config.toml
positions = "rope"
rope_fraction = 1.0
final_lr_fraction = 0.1
MLP neurons of a small language model. Each row is named by its layer, matrix (down: output weights) and neuron, and shows model dimensions 0-63. Each number is 50 + 15 x the weight over its row's rms, rounded and kept within 0 to 99. A neuron's up and down rows have the sign that makes its largest values positive.
A block is one neuron, or neurons of one layer that tend to fire together. After each block is what it responds to, as a language model described it from the Wikipedia text at the highest values.

L8.down57:53 67 56 60 47 38 70 28 39 36 37 61 50 66 55 58 57 31 48 45 64 58 51 33 43 40 54 69 33 40 72 42 47 73 57 30 61 52 45 67 46 46 49 61 31 36 56 65 29 75 81 20 32 48 51 56 48 54 60 42 37 67 53 43
L8.down189:34 43 39 30 67 78 60 44 42 61 89 53 43 49 63 64 82 53 28 43 51 54 22 59 40 40 49 44 58 50 62 38 37 52 68 68 62 52 42 65 55 69 53 44 31 54 58 45 30 39 46 51 57 30 16 60 51 61 45 45 76 49 47 74
L8.down219:49 52 54 85 14 77 53 60 50 57 46 58 38 55 59 52 59 39 45 41 45 28 63 33 50 53 75 43 49 48 46 56 70 49 52 81 36 54 53 74 61 69 58 49 47 77 48 50 41 35 60 00 37 43 51 44 30 58 82 37 57 59 71 54
L8.down260:61 37 63 59 40 39 55 63 38 60 67 51 43 63 80 54 47 60 52 44 46 19 44 45 43 55 33 47 65 56 71 43 31 36 51 78 63 74 54 58 22 78 63 75 25 58 29 56 40 28 37 84 22 60 43 63 28 69 70 67 50 58 59 66
L8.down320:58 68 49 67 74 63 49 55 65 43 44 68 66 48 57 48 52 32 50 53 46 54 66 66 60 50 37 81 42 52 65 48 74 86 75 47 57 35 49 57 61 86 31 40 67 30 39 83 66 32 57 38 46 54 61 49 48 48 47 60 27 89 49 42
L8.down368:67 75 55 49 61 30 50 43 51 44 64 27 52 44 21 76 33 35 50 53 22 14 64 46 52 37 38 63 39 34 67 41 48 28 46 45 55 97 53 54 34 68 48 53 41 20 42 71 42 72 54 05 45 60 38 40 44 42 58 36 54 38 54 40
L8.down411:47 50 45 71 31 41 56 44 51 34 51 48 26 68 39 53 50 20 65 56 45 73 48 31 53 41 53 65 40 56 41 49 64 69 46 39 60 47 73 57 72 43 72 48 58 60 55 51 60 61 32 58 38 49 32 49 40 54 52 45 49 78 68 39
L8.down430:76 57 33 50 56 53 57 56 60 33 54 40 42 56 64 46 84 53 52 30 61 49 54 75 47 58 55 39 59 54 71 39 39 25 60 82 71 35 39 41 45 55 47 42 49 46 46 59 43 43 55 67 66 30 60 80 57 34 62 54 43 52 45 63
L8.down489:51 25 33 85 56 46 45 67 62 50 61 33 48 58 50 31 63 45 34 55 77 43 57 79 37 50 65 54 62 37 41 72 82 50 63 50 51 39 73 48 14 45 40 75 40 56 53 47 48 41 37 00 42 60 62 62 45 52 66 48 34 77 45 37
L8.down515:66 55 46 31 47 36 38 65 31 83 67 49 41 46 60 34 60 53 40 49 36 42 19 65 48 58 74 68 52 31 50 49 58 41 73 51 64 60 54 40 56 23 54 38 33 26 60 70 56 48 31 28 84 55 62 26 36 24 67 57 72 60 26 40
L8.down518:50 33 62 61 57 57 31 18 79 40 77 79 59 65 65 45 52 62 36 71 54 55 55 62 33 61 60 57 35 48 35 50 45 41 36 35 53 48 62 43 77 24 20 39 52 47 61 72 60 22 64 21 55 49 60 27 62 57 22 58 79 71 59 26
L8.down522:45 27 51 57 16 79 42 77 47 38 38 37 44 57 77 04 77 45 53 62 61 47 30 64 75 24 64 50 65 65 58 46 73 49 55 36 60 40 42 55 27 15 49 54 72 43 55 48 51 61 63 17 23 30 61 51 36 41 61 59 52 51 71 46
L8.down549:35 08 31 55 45 37 44 59 31 35 62 30 55 75 76 36 55 44 51 62 33 33 34 50 50 60 53 40 65 36 64 44 61 50 26 63 50 54 22 69 71 52 49 73 44 63 48 55 44 55 62 38 40 51 50 51 60 40 50 48 70 46 58 54
L8.down559:65 65 14 53 36 65 37 68 69 53 56 55 30 55 46 40 67 52 47 49 53 55 23 52 48 37 28 36 47 53 58 53 48 48 81 59 60 24 43 62 41 44 31 44 43 40 25 29 52 43 49 51 56 62 27 65 52 56 73 36 50 57 66 50
L8.down738:70 55 66 65 50 54 81 60 70 48 63 51 24 20 26 62 62 41 37 16 36 53 64 41 69 61 39 70 40 46 65 38 50 39 64 75 58 37 34 38 49 61 48 49 56 48 66 75 44 29 50 57 57 22 65 41 35 13 75 57 47 49 61 32
L8.down803:48 31 35 51 77 49 50 60 53 54 35 40 53 50 45 71 51 84 41 51 43 72 51 47 56 25 58 39 33 60 54 55 34 42 60 56 53 59 25 42 26 33 51 57 33 61 28 54 66 56 68 00 77 40 41 64 55 44 48 38 63 51 64 71
Completed time expressions. Last token of a time phrase that opens a narrative clause, mostly year digits after "In 200", or "later" in "Two years later".

L4.down814:38 45 58 67 53 57 33 65 47 28 51 34 66 58 66 29 60 61 47 52 52 37 58 17 66 30 50 26 30 86 44 54 55 48 53 56 51 59 31 31 36 38 60 29 55 65 35 52 48 48 68 26 56 47 64 33 45 39 31 30 36 71 53 22
Word-completing continuation tokens. Mainly the final 0 completing a year or decade after 194, 198, 201 (1950s, 1940, 2010); also mid-word pieces like B-ap-tist, b-att-alions.

L2.down70:35 57 83 31 50 51 61 28 16 73 67 47 51 29 84 72 34 51 51 75 23 84 41 44 25 59 63 67 56 84 53 70 56 23 44 49 40 83 63 52 51 55 50 39 30 42 45 77 60 27 35 43 60 49 43 41 59 62 53 54 77 62 61 51
L2.down410:55 30 57 65 55 45 37 54 63 32 50 22 44 49 55 56 46 29 75 57 37 61 53 77 58 52 32 53 55 50 50 57 66 67 37 54 53 48 27 66 46 50 27 39 55 49 38 17 63 65 42 76 61 43 51 41 51 52 55 49 47 55 68 34
L2.down425:40 48 90 59 36 31 43 66 60 56 60 55 77 64 56 49 53 42 80 43 26 52 49 53 61 58 81 51 25 48 55 36 54 42 66 26 58 38 56 48 47 35 30 47 52 44 83 35 84 43 45 00 65 48 54 56 24 60 37 41 60 51 39 51
L2.down610:66 35 81 29 37 35 27 73 58 47 73 51 54 52 56 52 43 61 49 58 44 43 63 60 72 51 94 84 51 59 43 67 72 63 57 44 51 55 68 38 52 72 44 53 42 38 51 32 62 31 49 28 82 34 56 68 34 56 40 47 37 54 64 58
Digit zero in numbers. The digit 0 as a split-off token inside numbers, mostly years and decades (200|0, 196|0s, 202|0–2026), plus decimals and coordinates.

L8.down44:54 86 51 43 53 42 42 36 45 46 45 46 30 59 39 38 43 66 67 51 58 46 72 25 42 65 66 53 36 17 47 42 51 49 64 45 47 60 57 62 50 40 42 56 27 42 56 82 37 54 35 00 68 54 54 23 44 48 41 51 41 67 14 63
L8.down139:42 80 52 66 30 60 41 59 75 57 41 70 65 53 66 55 28 50 41 52 46 36 65 71 46 73 65 45 35 64 76 37 62 55 29 55 54 19 62 73 33 52 59 56 51 39 22 58 51 60 56 00 50 52 34 33 57 58 44 37 65 73 39 65
L8.down148:58 48 59 38 47 53 63 52 54 54 47 48 77 40 57 57 50 42 47 72 21 43 68 68 37 44 42 41 13 64 52 25 58 40 45 47 44 44 62 57 42 37 51 37 16 39 28 37 65 30 24 10 70 52 57 43 58 40 43 27 67 62 63 32
L8.down229:46 61 40 31 50 09 40 40 50 70 46 73 53 60 23 59 59 73 28 55 57 20 50 70 34 58 52 38 47 50 37 49 60 38 41 63 54 49 49 33 49 52 54 72 40 27 68 65 37 72 34 00 50 49 49 29 44 60 44 49 42 35 29 36
L8.down247:44 83 52 36 45 55 67 61 64 60 57 42 69 54 50 57 51 48 78 37 50 70 75 43 61 36 69 68 58 39 47 62 56 44 60 56 88 57 52 56 52 70 57 55 64 49 44 12 46 71 55 49 49 67 44 46 67 54 29 58 76 56 34 33
L8.down252:50 36 62 49 56 45 51 55 46 58 67 55 64 47 26 64 44 39 39 40 44 23 72 55 44 20 23 70 50 82 46 39 69 57 47 63 50 53 51 53 34 64 44 72 63 24 50 37 53 69 45 34 29 40 32 41 53 45 46 56 36 28 28 47
L8.down303:57 42 58 52 54 41 66 60 49 29 35 76 56 61 58 33 75 40 42 35 68 51 47 41 51 47 37 57 36 61 38 52 37 64 28 49 42 51 56 71 47 39 27 54 64 82 36 29 57 63 49 86 72 37 31 67 41 37 41 45 61 34 48 34
L8.down458:67 52 44 79 53 64 47 83 26 51 56 47 67 21 16 48 30 49 72 48 53 85 57 51 70 57 39 37 43 47 49 63 60 98 48 63 26 26 38 57 43 51 56 36 50 69 32 35 63 57 58 07 77 37 45 53 45 63 35 53 30 52 60 43
L8.down477:69 59 45 41 43 30 63 54 48 28 75 43 40 24 28 47 72 34 48 54 51 70 72 61 32 67 36 55 56 58 19 68 74 44 68 53 56 26 59 57 46 31 27 42 50 69 48 49 58 43 38 49 60 35 55 38 46 43 57 54 69 84 64 69
L8.down487:64 31 45 55 54 29 53 47 49 51 51 36 60 62 56 49 55 23 58 17 47 59 18 42 50 63 53 45 46 89 32 49 58 67 46 39 45 46 59 51 73 73 44 33 45 27 34 48 48 19 54 35 61 37 70 48 39 49 44 67 34 44 63 71
L8.down644:47 66 70 83 27 39 27 37 57 44 57 32 63 85 27 40 43 46 33 61 49 56 27 43 62 49 54 77 57 84 43 59 86 65 55 34 53 73 75 50 38 80 12 57 51 43 59 50 36 41 56 00 66 38 54 57 24 72 46 42 44 47 54 50
L8.down645:57 48 39 68 53 65 42 45 46 52 42 55 55 33 42 36 48 19 48 58 47 59 26 61 50 39 55 43 61 28 38 44 64 58 65 54 59 45 22 26 28 40 57 46 40 53 27 46 38 58 44 00 51 62 54 59 35 69 52 47 50 50 63 36
L8.down761:80 71 43 58 38 15 78 32 50 34 56 38 00 42 54 65 53 59 28 58 63 44 31 47 66 66 53 46 37 25 33 45 78 79 44 44 40 13 48 57 82 10 57 64 42 40 53 50 43 70 51 55 55 29 33 08 48 61 54 57 43 60 37 63
L8.down762:41 40 48 46 30 56 62 42 60 68 41 51 53 47 54 30 43 53 47 64 80 48 35 55 79 68 69 32 29 42 64 34 47 53 48 53 57 59 58 38 60 88 28 63 42 29 52 06 43 49 41 50 42 58 39 73 41 72 78 64 44 35 43 64
L8.down778:69 56 70 58 35 62 56 29 43 37 66 66 54 31 41 37 50 23 70 26 47 36 43 68 73 54 56 49 57 28 61 45 29 43 47 52 43 45 64 35 45 55 58 30 47 42 34 42 72 46 46 00 45 40 53 46 41 62 71 43 55 70 43 36
L8.down826:80 34 60 54 41 29 42 40 36 51 45 64 49 28 56 44 65 62 66 64 66 39 49 46 46 51 60 52 76 32 69 47 33 53 52 35 42 72 44 73 57 54 47 35 48 51 28 58 76 75 18 58 53 24 52 45 49 66 29 44 50 60 54 63
Coordinate minutes, word middles. Strongest on the two-digit value right after the arcminute mark in geographic coordinates (39°55′25″N), also on middle subword pieces of names (L-os Angeles, Mar-ath-i, G-le-be).

L4.down512:53 42 49 55 32 67 51 68 74 46 49 36 47 50 47 32 40 48 52 58 34 39 39 63 57 54 49 60 53 64 57 57 56 28 55 22 74 28 30 34 46 49 56 27 53 69 38 49 30 45 47 00 63 36 24 56 57 47 55 63 47 50 44 40
Mid-word vowel-consonant chunks. Word-internal pieces like oul, ank, ill, ard, v that follow an opening consonant fragment, as in S|oul, r|ank, dr|ill, Boulev|ard, impro|v.

L8.down18:51 68 59 47 39 43 47 61 70 28 25 69 71 52 44 51 39 38 63 55 59 65 59 32 34 39 23 62 62 37 18 52 32 53 40 65 42 35 40 53 36 59 52 24 45 35 35 45 52 67 58 00 53 46 70 48 23 12 13 42 51 69 38 62
L8.down94:47 48 46 59 62 58 68 25 36 44 45 65 31 60 58 46 43 59 28 68 64 49 31 56 59 40 62 35 43 32 36 68 44 08 54 00 74 55 62 30 57 60 54 32 15 58 29 47 44 45 49 20 63 13 50 39 32 23 22 57 55 61 58 50
L8.down170:24 43 47 42 55 82 62 55 46 44 58 39 50 57 67 61 42 66 35 79 45 32 73 33 85 46 62 51 34 35 50 41 53 60 49 38 52 38 45 62 54 54 57 59 81 54 26 62 40 65 37 00 62 33 56 54 33 52 56 55 41 54 39 49
L8.down171:43 88 44 38 32 31 43 31 16 72 50 66 53 42 49 51 53 47 35 50 36 53 48 35 52 61 30 52 69 46 26 67 28 60 62 35 33 40 34 46 31 50 39 38 71 53 58 52 49 50 52 99 59 24 40 47 50 65 52 31 44 52 52 45
L8.down204:28 63 43 65 59 24 43 12 75 45 61 92 67 43 50 70 41 52 46 45 69 48 47 56 82 65 60 50 31 46 29 27 35 57 47 73 62 74 22 62 39 64 50 59 57 46 35 51 55 70 63 00 66 54 58 56 68 70 20 45 55 40 42 32
L8.down319:60 81 27 38 44 47 44 43 47 43 50 60 44 47 69 66 54 45 43 55 58 48 48 54 69 49 27 57 72 54 53 61 39 36 64 31 50 41 37 74 46 21 71 30 37 36 66 46 55 56 74 00 56 75 46 34 40 45 46 49 44 53 67 50
L8.down348:44 80 44 51 51 44 42 50 58 58 64 59 45 45 67 72 41 29 20 48 34 69 37 51 71 55 51 48 65 41 42 76 42 33 48 56 48 75 69 74 30 64 45 51 50 50 46 37 34 57 56 25 48 18 46 36 59 31 52 36 36 45 79 43
L8.down356:38 51 77 40 55 47 63 32 45 52 61 36 55 38 62 53 62 57 34 56 39 65 44 27 55 30 68 48 47 31 42 67 40 45 55 09 47 44 56 64 64 69 50 56 52 52 48 79 91 51 27 25 39 36 51 47 40 34 80 52 74 38 41 52
L8.down447:68 51 34 50 53 54 65 54 41 27 48 84 31 63 44 62 25 65 54 68 50 35 65 60 41 63 86 57 63 29 59 56 43 55 58 38 42 37 65 46 46 29 64 77 40 15 75 46 45 38 41 85 56 39 53 34 75 59 58 32 56 36 64 50
L8.down496:50 78 27 58 43 84 38 62 74 38 86 67 65 43 63 36 58 75 47 49 56 55 55 70 74 56 27 48 73 32 52 34 71 48 29 37 49 57 70 54 50 55 50 29 45 32 33 73 50 43 33 75 82 35 30 73 69 52 51 48 53 22 56 41
L8.down532:65 59 56 37 48 75 77 38 47 69 67 55 42 40 82 37 55 72 51 54 34 52 42 52 69 72 42 66 36 45 52 49 79 13 42 48 57 26 56 64 50 52 47 35 34 68 46 40 45 45 49 28 55 41 48 75 47 57 70 48 39 61 43 43
L8.down580:40 33 49 26 40 39 13 61 58 47 28 75 62 46 60 69 74 39 30 60 36 38 34 45 41 48 41 50 46 80 33 48 50 35 53 40 31 79 75 86 45 61 47 46 51 46 54 46 68 34 47 00 54 63 53 55 65 38 21 62 49 51 65 48
L8.down698:45 43 48 60 49 59 67 78 99 28 72 61 60 29 55 51 35 37 49 37 36 61 57 42 64 41 78 43 61 51 56 31 63 61 30 40 82 64 32 42 36 72 67 33 64 60 46 65 12 27 43 40 50 69 51 38 36 56 80 40 34 52 53 60
L8.down707:35 88 42 50 61 60 45 56 64 53 54 52 22 46 71 76 44 37 40 42 57 69 56 33 51 67 24 36 39 51 57 49 52 48 66 49 46 64 55 40 51 48 49 50 55 73 30 56 34 57 49 00 68 38 55 65 50 45 47 36 36 58 58 30
L8.down785:64 34 47 55 53 67 47 70 41 70 38 58 47 39 21 55 30 53 30 49 52 53 14 62 61 64 42 49 35 39 73 62 52 50 46 59 28 40 54 49 48 56 45 37 54 43 36 49 37 50 44 41 28 40 58 79 73 38 47 85 19 39 55 29
L8.down800:55 42 55 06 29 34 63 68 53 39 68 59 36 40 55 56 41 52 35 44 48 65 44 44 33 56 46 39 33 49 77 48 84 52 49 60 48 65 44 83 56 49 44 60 66 59 62 66 59 33 78 21 31 39 46 62 40 28 37 28 59 32 55 53
Possessive his/her. Possessive his or her opening a sentence or paragraph, often split as H+is/H+er (His father, Her personal best), plus mid-word continuation pieces (O'Brien, go-als, po-et-ry).

L2.down174:49 41 55 43 55 40 53 44 52 64 47 70 49 47 51 41 30 45 63 37 35 57 41 62 43 74 70 64 32 61 58 52 58 47 33 42 54 51 53 46 50 42 37 40 53 36 61 53 58 48 51 00 54 51 65 63 42 61 46 57 45 60 46 22
L2.down321:33 36 59 40 40 33 58 35 58 34 41 52 45 28 58 49 97 80 62 67 17 54 69 44 35 55 68 40 37 61 29 44 48 32 38 36 37 51 55 58 51 40 40 45 54 56 19 51 51 45 54 40 62 39 56 50 83 51 24 44 44 70 72 43
L2.down366:40 77 47 24 33 66 51 38 26 44 71 67 60 44 79 62 37 58 57 34 37 34 23 59 38 80 57 60 60 59 43 71 40 37 29 51 27 57 31 45 41 43 53 54 58 31 36 33 60 43 34 13 56 57 43 39 31 40 60 71 45 67 47 47
L2.down495:47 55 55 27 42 52 55 70 57 63 58 39 39 48 44 56 55 37 69 56 51 46 54 57 47 48 58 70 59 74 30 60 66 56 57 31 51 29 50 58 62 59 56 33 71 48 38 51 53 50 48 00 52 59 46 60 59 46 61 62 48 60 62 55
Mid-number digit pairs. Two-digit number tokens in the middle of numeric data, such as coordinates, decimals, percentages, times and table cells, e.g. 79.'23', 73.'23'%, 3:'23'; occasionally a mid-word fragment.

L8.down0:57 78 42 63 34 40 62 53 62 44 56 60 57 58 63 51 60 53 58 15 51 34 65 34 49 37 86 40 50 74 45 55 50 57 32 48 61 19 61 75 51 34 45 46 37 57 48 70 43 37 54 00 51 34 70 42 48 37 49 35 41 56 27 43
L8.down7:41 47 57 34 59 43 66 23 38 34 68 57 60 62 38 59 40 43 51 61 36 32 42 34 70 63 69 31 31 54 51 49 11 28 51 60 36 32 28 75 41 81 51 26 49 33 46 50 63 49 19 98 73 50 57 58 44 18 29 90 50 44 52 43
L8.down12:34 32 48 57 55 39 52 33 90 31 27 42 51 75 37 46 39 45 51 54 28 48 54 56 67 56 79 43 68 47 54 61 52 35 46 26 53 72 74 61 64 61 59 55 33 56 74 52 85 78 72 73 55 62 34 67 66 32 85 46 43 46 60 59
L8.down70:58 63 48 51 58 58 70 35 56 83 57 49 58 31 63 74 42 60 46 52 38 44 73 75 38 60 50 34 57 39 49 46 57 13 81 47 63 54 56 30 53 55 27 62 37 38 43 31 23 44 26 00 89 44 63 45 22 57 46 64 63 58 42 58
L8.down120:51 39 51 33 59 69 32 24 59 46 51 65 48 55 19 09 43 36 65 55 83 41 51 53 71 31 42 45 53 46 70 59 27 52 40 44 40 57 58 46 63 37 33 61 44 70 38 46 47 40 43 00 60 60 45 64 44 21 63 46 61 61 42 40
L8.down124:50 44 75 48 44 39 61 37 63 73 55 70 68 44 25 33 40 49 55 22 47 56 61 55 70 60 34 53 52 60 75 58 73 42 46 17 31 51 45 37 60 14 55 62 30 34 43 52 36 42 58 00 53 49 72 37 43 64 47 69 21 57 90 29
L8.down249:70 59 52 36 33 25 39 48 56 47 58 40 47 36 66 02 43 24 46 44 53 56 22 64 57 34 57 36 30 47 74 54 72 40 48 65 23 78 60 40 21 77 51 63 62 42 31 33 43 44 55 46 43 41 75 40 55 27 37 57 35 26 50 46
L8.down301:45 46 49 55 41 64 55 53 81 45 39 72 36 35 62 45 58 48 55 44 14 44 63 34 68 65 52 54 53 59 75 62 66 61 65 44 41 71 55 40 59 66 45 90 68 69 55 63 60 49 55 27 52 44 61 32 43 34 55 59 68 52 61 32
L8.down315:47 25 42 48 49 30 69 53 27 76 27 71 64 80 39 90 44 61 42 39 64 75 68 57 41 46 36 50 34 39 61 45 51 38 68 56 36 52 29 38 48 47 70 41 53 50 59 51 64 42 41 43 22 32 32 42 47 36 38 39 78 59 43 26
L8.down367:44 44 61 49 58 38 61 56 46 34 47 67 88 60 69 62 58 27 27 42 75 26 46 57 69 70 47 32 40 39 96 37 56 65 55 49 38 67 55 49 62 56 25 50 31 43 33 40 40 63 34 00 56 46 48 44 38 47 52 67 17 81 62 54
L8.down404:45 61 56 65 63 60 38 57 44 64 48 49 71 64 54 45 16 34 62 33 34 41 55 61 41 44 55 58 46 59 56 60 57 57 30 50 48 60 72 43 42 69 26 49 31 31 34 60 54 29 74 13 34 58 29 67 41 45 41 53 63 43 33 67
L8.down435:40 25 50 39 60 55 60 31 68 51 30 64 55 66 52 46 40 59 59 69 52 34 55 32 48 50 41 50 59 51 47 48 23 63 47 48 73 69 24 39 43 35 52 42 45 55 67 38 18 45 57 37 49 38 54 38 44 37 56 40 65 32 31 41
L8.down467:34 62 62 42 43 71 54 76 45 52 63 53 37 50 64 80 48 43 66 52 23 80 61 53 55 58 48 53 48 56 56 48 43 45 42 72 79 37 42 61 43 51 53 17 31 52 64 57 62 58 31 00 42 16 46 50 51 53 60 59 60 77 48 65
L8.down724:75 47 64 33 67 34 72 45 72 44 57 54 18 57 46 50 44 38 43 45 57 58 75 45 59 47 71 51 65 59 81 50 49 47 55 39 78 44 39 77 67 28 45 51 51 18 44 40 45 47 56 06 67 54 62 68 45 33 65 51 71 49 84 50
L8.down726:31 27 59 35 34 34 39 38 63 58 55 42 49 87 64 66 46 55 44 33 46 55 51 29 31 75 38 40 45 27 49 38 57 62 65 22 52 00 33 56 49 73 33 75 23 36 46 46 47 57 41 39 61 56 66 68 34 37 62 31 62 67 46 20
L8.down818:52 62 56 87 28 48 30 49 70 32 35 49 61 58 49 76 58 20 42 55 33 66 43 59 47 52 65 68 65 35 43 66 50 45 33 30 66 31 64 65 72 44 41 43 42 36 34 35 33 64 42 27 58 45 62 63 33 32 29 36 63 50 31 58
Mid-word fragments. Short word-internal pieces that follow a word's first letter or syllable and await more, e.g. Rec-ept-ion, E-st-ablished, ex-ample, ac-ross.

L2.down24:42 53 74 30 31 48 59 45 55 47 38 36 40 55 53 49 69 73 50 26 64 45 52 61 57 67 58 61 75 50 55 54 53 39 44 26 56 46 45 27 57 47 33 59 53 52 42 52 67 65 55 00 42 34 60 60 62 60 52 63 21 49 29 54
L2.down61:64 57 55 34 65 19 56 95 48 54 71 40 54 28 56 48 43 34 61 48 31 66 53 32 34 33 48 56 34 46 64 71 51 33 60 28 37 66 43 34 48 45 49 52 49 32 64 47 28 38 62 37 56 61 84 59 36 46 61 20 60 36 48 59
L2.down261:60 44 46 20 46 64 59 48 63 54 80 52 65 35 25 43 65 46 61 32 73 78 32 51 66 62 31 65 60 46 36 20 49 59 74 63 44 53 20 34 46 28 79 58 41 52 38 26 22 26 47 60 46 64 41 48 48 41 34 16 53 71 33 21
L2.down384:36 55 60 60 45 53 53 22 60 61 37 38 43 55 56 27 33 22 40 47 58 46 51 38 71 72 41 70 59 44 60 53 65 67 71 55 40 55 78 18 82 34 50 57 56 45 54 74 63 42 52 42 60 56 50 41 73 65 40 60 58 41 62 40
Word-fragment tokens. Word-start fragments like ex (example, executive, exhibition), pro and ar, the suffix -ist (finalist, Methodist), and closing quotation marks.

L4.down303:36 47 46 79 42 55 62 40 54 42 44 52 59 53 39 56 58 77 60 47 24 55 14 60 61 39 67 46 51 64 47 49 75 40 38 64 52 46 46 64 43 61 39 64 44 79 47 40 41 55 48 37 55 44 51 37 61 79 82 39 51 80 53 62
Incomplete word fragments. Word-start or mid-word pieces of longer words split across tokens, where the word clearly continues, e.g. ob-st-acle, t-reat-y, rep-res-ents, inst-ead.

L2.down93:40 60 40 59 49 61 45 59 27 46 62 42 69 70 45 40 52 31 67 78 48 58 39 62 61 53 39 83 44 52 38 55 40 63 38 43 62 49 64 62 53 45 59 45 62 33 42 57 48 19 51 00 55 59 51 46 47 57 53 55 46 30 66 48
L2.down231:52 26 65 43 38 16 77 60 53 76 51 39 44 57 77 54 47 33 47 70 55 53 79 46 48 57 42 67 35 58 56 72 41 50 48 67 61 45 40 48 44 54 46 57 34 55 19 56 50 58 40 00 45 60 51 55 40 62 61 70 43 58 51 46
L2.down613:34 68 40 48 45 30 46 47 52 52 47 68 51 74 44 34 60 44 68 72 67 40 69 61 57 15 83 56 32 48 51 49 28 57 48 54 51 58 54 45 34 54 31 52 73 80 65 46 50 52 45 37 26 49 52 52 55 58 24 45 48 58 52 57
L2.down735:41 60 31 59 43 52 39 50 77 47 40 57 25 46 57 56 49 44 40 53 52 29 42 56 69 47 60 63 63 58 34 53 52 64 47 68 54 56 53 57 58 45 55 27 69 53 41 65 53 60 67 00 53 62 62 49 28 51 70 43 34 49 34 40
st after capital E. The word piece st inside split words, especially right after a capital E, as in Estrada, Grand Est and Estoril; also other mid-word fragments such as od, op, 1st.